{"d_model": 640, "n_kv_head": 10, "vocab_size": 43838, "bias": "none", "tie_embeddings": true, "init_std_qkv": 0.0188, "init_std_o": 0.00443, "init_std_up": 0.0188, "init_std_down": 0.0027, "beta2": 0.95, "weight_decay": 0.17, "grad_clip": 2.0, "warmup_steps": 509, "schedule": "wsd", "batch_tokens": 131072}
MLP neurons of a small language model. Each row is named by its layer, matrix (gate and up: input weights) and neuron, and shows model dimensions 538-633. Each number is 500 + 50 x the weight over its row's rms, rounded and kept within 0 to 999. Numbers have three digits each. A neuron's up and down rows have the sign that makes its largest values positive.
A block is one neuron, or neurons of one layer that tend to fire together. After each block is what it responds to, as a language model described it from the Wikipedia text at the highest values.

L4.gate112:473479551596564508504413467473441504451573526529492491542520548500536484486567603615549492491446415383582471468471535481511516634522502531546502576494549500528418455502541521573438478557495554408502518431518580520525497487548494503494506522424432476549550374432547588451475504417528538569
L4.up112:490532465498518536606498418549478499489418519526515520518534476432536483523478477585534520513485523467492533466404504480480466525603563595537530548513457512579491597526451558521570429478482480550556583478524522541554465508525452444520456427507486533504438456571525485508469498541608558471
L4.gate395:650486540502549511434474468488570290497524523496493425450464570485558477484500471536534470527562483493536462492480506487518515473488548475485522510475512483602532591527510536566538497596549472603499502408563536502499441492510540498520525495487503412506556609451513516527447627545499649463
L4.up395:572452513569509493481441511496478380454532396434546475433523509481513482493446537504539513437493489469490502518424463511599462496485517452546468489431500526567505512525565532413529475672533471546508524467409562525472439478503591408413571522572524525537513562556476544461477457528541506554
L4.gate654:561578486472553443478545501530556511476531483526473505431490451560542496486555541512571527455443472530459486507487533595570514442430536504478541518433494513438553547421550499503520480553498519573480535446461516529499596468518434548479449516507464439481470610448572508459542601547502540463
L4.up654:615501503455561492544513558568540457548532541550489491485571490547492471598483612439533482501443459543436503513468521594573437369498567490517473510430496529539586543439587504484458538409500508474462456423430523555461657510525456545510424551507407505488527567415577547470506471466535503534
L4.gate1010:544514456508419447478496391525547349523498520524584535448505520473583490488502596518553433492515481438606526504495441432405372440410519492463427473481544369594474537554493442568631546492477558563462517514474545507454532468436481528605553523572389413459471505525516535503477647480512536413
L4.up1010:625526543471463509390487483431395361459487478401487527470499548522556543474574445481552443557529496503522406560522466422501452473519435628469473545472594473540536472525426428539598602534442509556446469532486501454516519468591494567514522459485356480390536448495519534492467584446446549458
L4.gate1254:548453541501467479524502495409471505511457569553440524535495476482518517357508567485593491465554500515519464546510495363453417438507461512468550545627590504497458605586536446505546552504527517526421462495527494514504487490606470501538517558486463470457542472535466530560478587467556590469
L4.up1254:445575552559541530497522578597443457459564539517501452421504450423462507518478491489515470462455452460493516496548436494488535531548523517484505548486478504667500564523589510541485555516419469525453459434503389423501487472451511520537557588539473492472571532538530486521533544480500518570
L4.gate1366:499490468518516516470542630554445492409524570449540497438459574417386670422371520508508488509496526524472467580476485406474477457423466461533499542519555491494492514539537455544483517475537460532453444401481593549499575490515516547564433516584472468368345499473553535464516503526463547536
L4.up1366:429505443477545549490526567557480498472506510444470443472552529469472551489404491483558524561525572535488481541483357519490481448476417421498530524449460448448499489549538567510502548467580453557392559482507521447493546506453609508477520569447483535422444459453646568450490516410433456502
L4.gate1471:455448556477555580524461482559462469520514519596531491469454605487363526487414548478477577505509506480525443486471505431442408614485524440535600506504524524612528441509559517476515537464403484459434473427490506500527408477523476439506397501465526582575466522446528575471459545401398541559
L4.up1471:534474450589425471406543522625427438562423453472478504618519468545512483492574435608521521510462477395459349438529480612451521479414512450541450503412534549544420511459545491506573633580576434388501465506510461600492594540518514474528445489546519512436502546485497540483487466513527503605
L4.gate1482:597475501515534490491488466519518497453429566618500580504485594518578457391463482513616505464480491543468508454431488447565534443523515501471511562555527507535471463560378505518592539590531441574502499503462461539486459548500507440489536492452494429488455493483424450554526538535486522558
L4.up1482:529591475460507495467504537582427457509511448431486472426418442468404539495460507406534404490473499562522461481467496548566362493538423514536513501534521499464512542464458509530556452526494453546544489498586499473476435486460534533472516460525424568478445486466578451536539477463516448485
Responds to: Tokens in structured back-matter entries: publication years in bibliographies, table headers like Length, Notes, Position, plus rank or role words such as number, portrayed.

L3.gate111:482606494591493538534541394513403468437450597462555468583462483492500531551486563484449471606502473421460532487456478402444479503513526531474582475536434456507484618504572568483531437491497446613470491605436510509599508467505578476501397606550539404400527481461468541492527464529471534474
L3.up111:557455581533492561458489586541477508494488420500511485507469461470485550453574470445501561506541478462534449619484502476443497550428533523527516412588452475600546522499485487508442548488489502561439484465603489584495443453525527561469501536541483461460468594553461536444531475519475480530
L3.gate473:396499466449580455484446488588469422483565474473478542488461482609494553481463454516548489377588514418460515446516514463550468549471490684520608466608486506476547458417495389516491538505471464391487450516449517461418482433502424519495439528487510473475432511450645439497486507452479480563
L3.up473:557576498409503488442555469519434477447490486384546556539501433586560580481425455494506502422484498435455513482454432435493441511513485555446581496549503484427567545449533433504403483512435545482533380526520442432434420399504473586463505532592542430433458535455512512465479535456486491487
L3.gate538:524530578622532425469456436514564488461510410503498494516499505482492574539516509480524483441511481451541566533384496464452539469550528608607457570504525555537541571463468475443531495567430375527479440464568532644471388470562530465437472543497619481496495459484511462564517432505416506510
L3.up538:529456488552512592472518435614412532487464487456558483553511493499513483462539447534495526520553480433502413472506537430504500428530484463529454491561515456570486533486548499475455485528446612458481537448502386504540490536493546499452487466493628436431533459472506493525572478464511436513
L3.gate803:448578548531435466549533410486395561458563579440463467479436500452480562451561476556409420464587544409475479452459479531509472491514504560508460539539467418470527479420524530503505425479430438529585453536464412440512557494551491443519410499555628359419505533370462466444517403529471416542
L3.up803:481467538501559517537471498482513468517432413472476658503471492594406464502477525495520422522498497431536447584523500423515452429548514517553593475554562557541400508502561521465449512489502445550428468382479477524405534443561526510502610516504539494484420507441508509530565471467451492567
Responds to: Digit tokens inside numbers, especially money amounts after $ or £ and numbers in table cells, such as $8 billion, $79 million, 7,848.

L5.gate770:546362527445492484525507447617468496548492529478465514508396499441430498478517569451500479415571504523488457496486491567554385439526411623508532585585535449588476436525573495559578479504637476515501531591469564480430622481480550507516496424518594415428463520506457518616424507493447540537
L5.up770:480468503468517492397454584485460524513560532641611554531506574544537502545523533513576426511458413512489489506600518522513412540516519532440521453537454489486462496433475462532474478522530456490381531542535556418485492625522508437507505458470495410494522569460509498602505540470419586466
L5.gate968:487431551415541540552564404531443369452490580548386528579472517526464504484550516540400550487490469521504553623502516504529567549526473586474605582549573428565421455487524451513496517496474427442561469461522555509573489506488489530543440512458532462467484534469515535580549618505462604492
L5.up968:473501476523523508490456473421508408509507527546456494548454430471422417508492524472560610581519482608507471472484560615526442511428420509531509427576463501464536517491515493488419506508471456428507456547530485459513531424487616475551500552510531360528558489504482433523535585414514440561
Responds to: The token right after a standalone "I" or a short capitalized fragment, such as the apostrophe in I'm and I've, "Still", or "ur" in Iurie.

L5.gate409:523515584512494464611475533531415426506556472611509518593500448606432399571504517532533519480429470376567491501534496467478479475422406548572584632552426505449428448466415478563566547543586376478465392554512514450404532485597509530512461529607467433501485564451473484471467453573481552498
L5.up409:515542481490439526470487465598515517453576459537479480587477491511476493524491499575420498516489453499486554422477428488517505479520458434466604513544450486465512498500491525592608467617517500549459498396504579463470436477537480468455449492507401493516522521589370566528505507517523551432
L5.gate1152:543472504441523464516504542525515521513579547588476527572505516490457496461540514464501518451491467414470495368464485444498494451417502439518594507476599534580468482656510476459510509558420460535451487462597524453476558473490506457454487465516500502528517436521542538526435611415513587472
L5.up1152:668492528550508422583544531446447444541521583573463525496496464467490543503451502506406446517496516483502462510554411487538466463525464456478495462482491443512555545453585495517465540567530467442514494450522425480438524533564462458415543397463501506462562516501507438529437580531544533501
Responds to: Words that open a trailing or elaborating clause after a comma or full clause, like with, which, making, leaving, has.

L5.gate176:527503549467544504484561522535479475504620510500542501540518536450457543513491456483528485443530480473441378501460438531495526558488552525450470517469520497507457440458511495428438459540394544521474427443500554553513579488423426553541417457500556435489496506531514477537557470540465442590
L5.up176:528568500507465541572589477539515437512480483507587491383520496464606537480500466563490429581501491476558498539529509501455516532469483517398500453480511522399415587453529541533477524469436433526552498489482518600494463423392482469584585573545525434511426476469472483494602508484533553511
L5.gate1092:549517467534558525544462403468588582509523462484491453475425454589524472549485555538586475475504535580441514435493497567664428530487427574565572538609392594481469565439546514538589532370434495489440575492449490522425507491497471518438485570509641466451443531518564503389554468555504527519
L5.up1092:563509457448576509519467527519545463483552549449516554553465409525467414451437433521575398499524461569540509480600518484513434446504492549538452482512438536410493515495572495466532432470472524431553549484538392368461555447487443453488458510494562400563492573497519354444672426489488487450
Responds to: Digits of money amounts right after a currency sign, as in $300 million, £7 million, €4 billion, and weaker on dates and other mid-phrase tokens.

L4.gate48:377496445381556419515529521521550558583595508484550496483450523540426535475546481468545486527519459525466448548571494605533535473462468502476601571432566504442528542454488480532456503540471496543495491459473506442485543572489533584525441503429472541459501533495520459527444488460462436497
L4.up48:431480456498368502563543396448539504457521511511463467621519424492468382514525556477541460393523453525517465485494448518416522447485462507421515546485508489570413484473491499518503444480513507539536534437517581467535431511546564495431548577486516474572500497502557592498481497549621567520
L4.gate362:487523529554489435502372526516510481540493468451428479471500482474427513394533497525486453515652530482553549507444478539460425567534462515527544583483461525628415553494518466525534626538460532529493481413413525521529501516423466487503473559521514501482448496475436458506575539456544466478
L4.up362:503546392458562586512492478533412453485441484598504528443536491536472532548496520465507436481504518536518483483481524511525454529497530505537475518536553565420538446520452501439525497499431551425497549497500479430503533535501443449481375554510472492484551463487524444415480551466501593530
L4.gate381:538448537497485547615666419396454556535554532516574381516489500548523640474521463577423458516476510442525552550445540462509450535479569600518499545482491511491525492508474468518456423441415480485543556495509494536540559440524570506500424525508563436495432583479519391496517488568422503512
L4.up381:575543537623428485493550462515425532395455555552461473518613560546463546493563538493441407462560504535409530514468469477464546503591507527536541496578525518571487433557485554510531554416521431496571437495485389471543610482586430497554463585501470461489490484435509471510630591441459513374
L4.gate617:568496551587476530618540491532371433475468543535503529568497572562414512466597469491485527390522448420512532446440476524467512545542484593601486585573531595585522480461485494535504526463533509501492474500504531513520517506526385503487444501546554374542390527437455466413476449559438417593
L4.up617:487580477492509485473487533524528398539509506507433525427499525490501491462466544554540405434447482475510578555457447548532436496492463491451535379596474546492425529539442482465442454466396482536497487493540521445598499472456592497485494486524588520411429514490453503498587441480532431426
L4.gate903:540515579609437473549522455502446505497406597450462464526498504567489581567474530438509340485566452412543487401369510568505445542505423480520500420536529549486473492545423405471401531497487472540497545536555540483535481497454472424545434505540506527443426619514525533401562513449532548499
L4.up903:491541451454494595484469529487495478546491437491519506516554487565470560537438583466416437395473460510522605532458442494455474494430473422563498524466571465499483536587476369483456521508505478496456500590589363480457464593498442554466459504540450531503486576498558601500413497532519507535
L4.gate1194:502470574639461529452473562396540466568473504433434556409490481476503531385469499505448416513519529513495514517407475537519482538435457474500562466481527464469440622525481455616538566522557466431466448484509476518531559489504498532466525551527480523462390430502450516503546481418412580565
L4.up1194:551521450464473430497570474562472515439533475429396523570535558572497499426469471471454537529473483630543467475513485458493542393490530476470505552467551486557521505516459553547527504495449495487433463431515513541532615559509491540421527555436411538440554509453479405497594512447564445455
L4.gate1438:503456542572537481513453458528617446468500544468512541390457508452448495498462581459489451444513559476484399475478482418505500494480436469543477584514495456559518494589495455471440520408489591453510502461479532493509511557512512440507415523498480425489521594522438477529547486518529564488
L4.up1438:550412458557605543578448452512481471539424557588452566427517462516504509463483421500464454542524508439454419492490517535544474524426469542444509605584418535591502602409453413493506458474517462474438498444542458431467493499469548518476534626531497518509495435400492579470545435542521553526
L4.gate1537:465539580479536496465485471505428455531494520549500403487545511544471595417499566456450486467487452439506475468419483466512548560526549521481485516500505473506494436505510470534471501525527503584378511485430573566460442555508468532451540459520465430518424589476517485544505541568523529519
L4.up1537:473508509486539459589525448433486547532483401486554441451547483516562530552507466494428512499484447408491520473590436499527526522546560549599496562539387579555474414519389539447395491487517530539482467521454534527508487543570462564522522433528446454548389521403477467548485418611526432605
Responds to: Chiefly million or billion after currency amounts like US$2, £80 or $4.9 in funding and deal text; weaker on table pipe separators and scattered words.

L4.gate43:538423602533577463427505428576499503525579543514472478573585424450435487513463498536472528562486583453553466505501495487502478479560544487504464463440576466436528470460520572627431525400472499481464422401490484508525599558582441488579468514444506494527401568443531500457515513473517428542
L4.up43:561443502540616421469499468565478513458553619506505503460535560651491490512480509497591498543437468479504570435461548570491459481465499523511586448451573485444543475560452505441411572506482469603469506452477473549551547512473549514493336555476523512625462543522503411619543597511538375527
L4.gate537:506480481469512484502471503519456559456568438441449532554495447570492560453477566517466468513525521396522479512513504426480464591521512539521531529460484447543473520495526446536467449576455452541468454413399528479397510556529516504460449449562448499439625470420393510490518539544464536518
L4.up537:447500523464483524481482506525467499476636484534545524530493506515507510454492533589461563561480477418593540439436504506477442493542465486433608527498548475475481460467474556483497538506468396543556500467444485509464628373551506556535548415522471482438532520431450470470496556477493465550
L4.gate707:556534563568520520498517537488445545528508452567438469563536425463495586626424579575412473465466393450461504443549505460598444549483566536432511644398478566503508469475473530516479618494479532496490540513496454478587534501520489464462511501503555456510588527406559479642547473466518450610
L4.up707:582508525585478557501494429491491573486494540435515492502503510447471446538513445515536628523435538494400515488422526552461538526557429491499479529466555495522451545559527529538388458397511491552465434431496491500515393468490541625488539515436546502448524474425460476458510510505594535511
L4.gate750:492485544512481462547475470574529484508550455505449519570549452526504481437458531511365487514529487404529459520502532508437510565493477482540533516476412428491462456542560480504440552524489445465585514465522509613492514476521499509478511457510547549509477540415401484565462501494474471493
L4.up750:550537491444548534408509470507468461570528438533529462512497523604489494575459469445467456585451506480555495486500467586455454560533531450485473474536490518471470480540443526463543385550401545550571441504539474494497506539556528469490505493523493504589412549576433493481539510517488523402
L4.gate949:503529494473537458477562431528407495471511572504552476599537502581517527524502576509451450509530492408462482427519493487559563444654459505607508550573563524479568515528498546538471427477497527456403538395581486481594500506460564438389516406455589460483440526494508585522409584593497444583
L4.up949:586453407491520489456514482526562521511520429470451449593476435536400438472529414588381448500495481543557466469547568500466471456487443509523543466499493463507515483466513481514407496461572488514555406485520541476466508497587491610477539590399519446460506455357519543483499558599453489557
L4.gate1042:486536545476602387522496419514505474452478485450520446522556545585415525473511411476458500566464487476437461554592523505539530474523582496410451523502414552443535509500473512615489597506520513512526522544454510538586474554500520430485466419579513491370418598508647494522427622508491481516
L4.up1042:450490446492529513490558456478470483533508460588530453551568556536620494488441558505472575586515620451591464414478458498430459507438553577480642484457518574476443523577570465518480529390523491539487499526513642502496506400531570479485552460449569448538543454522403504490466485457493507506
L4.gate1248:520478496439548509608472407559479575575517472429448430474480442495514509487459513533543506424521492459474359504579477461501514459598490646465429531539481425426477565530549609508412436521545477561491434500493468530553519509582494456472506490476489437426447541489542478533517459631531456489
L4.up1248:576445479517484489552490437457558504521568563527488451451537572497486511429545450492564433490549465473522547516514469528584445501517558464500534454542545542482422543605482527478497586529429505601497482492487531594480475408458567494529495525623541490492519474628609582522464493502514539454
L4.gate1663:451491572601549496452548483556494486513522476468500546462523452511467526533463492533525555431531579522549458468521504618509605448489574548483432544445521501467507429552503469483505533499601445482528490499547448518538576479600479468424449514477529584525605577418485536540520530518427497478
L4.up1663:441524506462442453525569516549550518547593554550457564458495692503574563457526546437498509501514467475496498451478463442463490539528578513457519484470496567537560474507475547488488550545515570573482460450452496472567581449555477517417558476518513465489529559470373467525533455600503413416
Responds to: Prepositions or connectives starting a trailing phrase after a comma, mainly with, to, from (born in Boston, to a family; extended, with the option).

L3.gate10:479462461499577453502451479549471465502540572544538578520591429477416526422467495565439507532550462413576589494433570602491575510554514555528456559512461475507476537464511495479488503575543455512465485469427636544525527587454591459456505487437417485494505530420501469531530545476475487558
L3.up10:431573448449609541462482520501361529521504573477508508585499507522450560465372448522468519466597462514480472455480548548499520461509478547576582519518511510506571507429472530536444462591509466382542480545496640480384531547456580497506498530453448501475517433511481497557474567561489417454
L3.gate53:541450512446539401561428564438480504571529553522489477523501475567463441462485500459441418405494481548554483481408551512490436427456574494499536546578403421531496533434507467496448522524530546463517558553396576606544548497481516513551494504484413471432460478500461497476477582498441553515
L3.up53:509440535472519470492404481514508471508515476470480509508561496515557504468555522398440444363544442549549484474459448612475482469526587514441516485459384469513456533369447550463445523382504542442548452515477509583495554514486526624499535555566488540454424460521537449579508520470533458474
L3.gate975:421433476490544527385501524436490542498585605417541575442469358538498504554474511543517469448522507394522469518551574449496461560529518548421493533586529510581542462500477423510498502562519508457589526502441531477462335493501560433509426398488448464394570466447535562451439493470395482553
L3.up975:347519545445472507464582447498381543512506562553538472423482472441449471612468491585569420526521496473539462555522520537462494591485534461504539488563547491491452484487518487518527535553466486439563525440518460439488449523480518464476433413539484479463519370523446535475524480454565541481
L3.gate1371:605509529527604541477455533535523579594501605455578485456549502535408368552478460467464589567470492433554533555511491453578476568491541607562501463600462465452525448514476530480479527473484449629495556570474532438569411468433482545586464462508534467529430521497539500503563564544494492565
L3.up1371:547432493453463449468477466574546597521491568440485550521460425519524464501468460407492473519557458507499471333545449467512522470560457424475498483460525488460472532556481505554420475439560583539464544506510566535506525599462588478504533540463529515454507455518498546455374473525519410526
Responds to: Possessive pronouns and 's in biographies, as in made his debut, began her career, Franklin's notion; also inner word pieces like ou in Wouter, nouvelle.

L4.gate69:502545532416493437437460505491434455492468493521437547444516529444431445493579499438509584455598460455503535585437364500507540491485454551542488440413535589540452420578456483517511474496610423504427521459412509574452558547501545385448516489464508562513448476491525474551451474457524559523
L4.up69:511502470458433533520537497591490474536488445449473553524465511472541440446507499455449463598502571467502469438554472527503527406507429515523523513466468538440534515521436534644453552473527550456448472546492508529479681589509465524414495451485580436355571568376452510469561460447503471554
L4.gate129:465471459485473505418522487489569559458390473517485493494414525450547453538599478462571577431544429514531503482475453539572509411536547526435528530407497434521523412450466547551520506441523470565451553462445505527604522558543533432456543481483539484519481598495489581477500555479459446440
L4.up129:522430523507623498486430438474513495501537433537435509488501526516519528566516532468479528491501625488538487474456544572470463515522511469549498483379487492506535428465500525574440518491478412460564501466428533503581497496383496500506581424569564460597543532478472438501517595573444529666
L4.gate161:463533488508500578518474542513411441617528531462444542579421565471489402489387623505519548488525539509564367414536500445423537531528492595451519526504514449440476452476476533595530458460529475515564440530561592466529529509648537462471525405477468500479401512454414485487466514483460515534
L4.up161:528559428482473477552533457534470572499514530505537502433489517438519454491409462521559516500474504475546544516485455469444541504504584608473480383457498452532449561537452529660485507587530512586496374509495572471522436580507548486435518495456449519455459501489467485545473480435517526492
L4.gate425:486472525453510538462529409479477432514501484524539516495485541596444513544450516524469441481541577542524511512503514490490467566379449457525480589518474464497549474526579450421462520518538384540476527479499529504462521569461603527544481496455505448463523510403510479423499566466475562505
L4.up425:503525493534471554518538468532462389409518567553467505485486522446525562501435432512525497512550499592489505558471457507399475345497493461569482436576526484527406512492412481529494475472532440489543394499550511452452545474510591526506505530548513502505462508522506504470537482406548560495
L4.gate686:478432481509490479466514457633525486485504582492492518576469462558475508481404486496476456558527476419633520519520452493509445496543619567493578556522574475440473572439521454541559419484528424536497564503429620485494495476500536512516462547455529466459532545475473453505516495450520567482
L4.up686:438452549517517528488553463515450493481445573571555511443496611592508467539437513466561506546480541462501431434494590485512522498432532554469499537513615479379482453490528458518485481507475538437424434479498534514510533521547543506499487550343414473462547436418443474583508514487524518522
L4.gate767:507501507430493487566549386546464513478469582405464491619472494528541430441523566504594491552570537503543487435504485460478520413534612577440572490570491563476473445502432493553586605470540423522450451537469476525503519470468537446392536434472517487431509547492381457465456630443456538479
L4.up767:502395438479442403458482557526448474524517453515573546520546489499473537402441437460496440539533493456530511451458472505533579447502488521479551469426510498486515472465499534521420602545585482557463545548352562463590492510438612481593416462555484434503459531512414549589561505531573536436
L4.gate937:549465440421447457498473518512495457587486537475550479609517572549506470444575529503501506550505416420509563418447481532445435393539501559487468442477441409591495454466468559473445509395514455525447477597441524494585524497601527486433512521506614410495410514436476485458573493538465509619
L4.up937:569544519474509541535492534462450565535578482482539509537509545460555424463536578560518550431464449500465496454542495591526472461603489546439539536483506420447485478452448527521530513459647514358565574605494566499576476581603469469468514496507548462523515471435470476481472536468517518607
L4.gate1279:438518446461493491536527444536513505481560433431521472504546513491546451452452496492588490516572471378497444539459477433495526474627515484493544531431555449509569480447498512597546425551553511491496381489483607500484526550540510510432556501525498457493472454444471467489507610501553587508
L4.up1279:464429380451471540458456489506458506552493437482485509508513488457554473443494477524497523516495411487483461443495464593521493436578389517498595471450591495466578445495579458558548548509406442439472531474457543545494509472438482538472421552508508484483502522482376461510484679494557602517
Responds to: Possessive pronouns opening a clause (his, their, her, my) plus second pieces of words after a capital H, such as H-is, H-ence, H-ys.

L3.gate1126:489539442396489485492497513584452478488546549525524514566513449549408507549466567600439441531540526493594511480492555396533464486525522483608495612485555417512475501514547533649443458491407527510490508511562565518528573548471535498541486491491423531524433529478468560489486465418544471478
L3.up1126:524504485458507542565567465457603393431551453560483493470517485460447486529446586545484489482468492453529554457401447358545550497512559506502549531445536510496451520463460495506511520557430459474503539471514425472485535518475486443490466490519494504470393559528487597471513486402555553512
L3.gate1140:477471556427568464518575415518427469469386523474461542553498421508497524422589511476503514556515552417515468503460564567539510532415441569426607570459511387462496539568452461534532544502467509556386597479427572452443601419466493487507467485485530456442629506485538457511430520487583503495
L3.up1140:459418603436507518451501484533457459549485550523526517576474490566517394517499493469428423547488423444555543550518492525487473497461509472490500587506525528542476462442514491591490459554453517432482574537514515427429546602479553481491576557493522523462480450467500525536473504539542442472
L3.gate1335:596484586504539451524461445378425442444541495462484560561544468467506478451561448574551454516542423524441554526552506476512472601506444479522493584497479478546578446502491479489459545524477435535481502492403468481502547547418462513540516503490472480487466558386538589491446513386426427546
L3.up1335:477397466511553480456531420498448468530440479563414481458425513579423449526472485409437406503391512512480508515518579530453512551433459451546527478509554499417513513534505489504516590446433480419478540548470480530452555460434536555590428461498440432509505556502485441491463462567540514576
L3.gate1485:397508428410578456476526510528505476542626584466480482578570440441521456474577538534447452598530490512603475532497493468501466565506522525501506545604594486484442494579474480586430467550454490538514620552464501492465492466474512486504457410463492507498513536441506562472468510433559481515
L3.up1485:522450460463499496417479417531524418457542493552487447485487546529525516525389545507399421536448452408551557468482465412509517505470521384485417505483492552478478533522489588527505417463454595477485444493501484538482523572547529520560461533430491447473463545514465458524424482536451528441
Responds to: The conjunction and (sometimes with, while, or a table bar) that follows a long comma-separated list or clause and starts its final item, as in "...head of the Cantonal Health Office, and notable for".

L5.gate113:485530428488515474456536472568575559464471475546549488463373483438572528501406504380518509487583494539477409444457519517508583446504543529438491553502446482514469543518494486608538470458522468525394468409479458555532498441514447512514452517541460428485483462450489532481432528527531428542
L5.up113:512532536354544462549470551530495509505553433544531530513573499545442549472472576417594566490440586497564472515497499469533591440448537523428504601428554482530475399469458465534571454499560481501496489462525451508478586573552563506514459579554467514499506522494552433539554574472436665544
L5.gate359:516530448433568458581524462551502536460581515473466442517374526566564605487499490449657488494423481539490480454541564483492579462447522461496567493500477459549452624513444532556559479463519478525432430457474529497553583538525582450410487543564444472513474520432592458547463561495417509565
L5.up359:439588469471534498568506400583392447483543463520531530451460488568625618441465452452565549485486481490500540497539478578463513522512544465506505398498502468525533569492462542529451472423565560437473501491487487519469489485543513519493520594483447399488493401443618449453451480480394470465
Responds to: The token right after a full personal name in lists and tables, such as as in cast lists, dashes in personnel credits, pipes in results tables, or of/from after critics.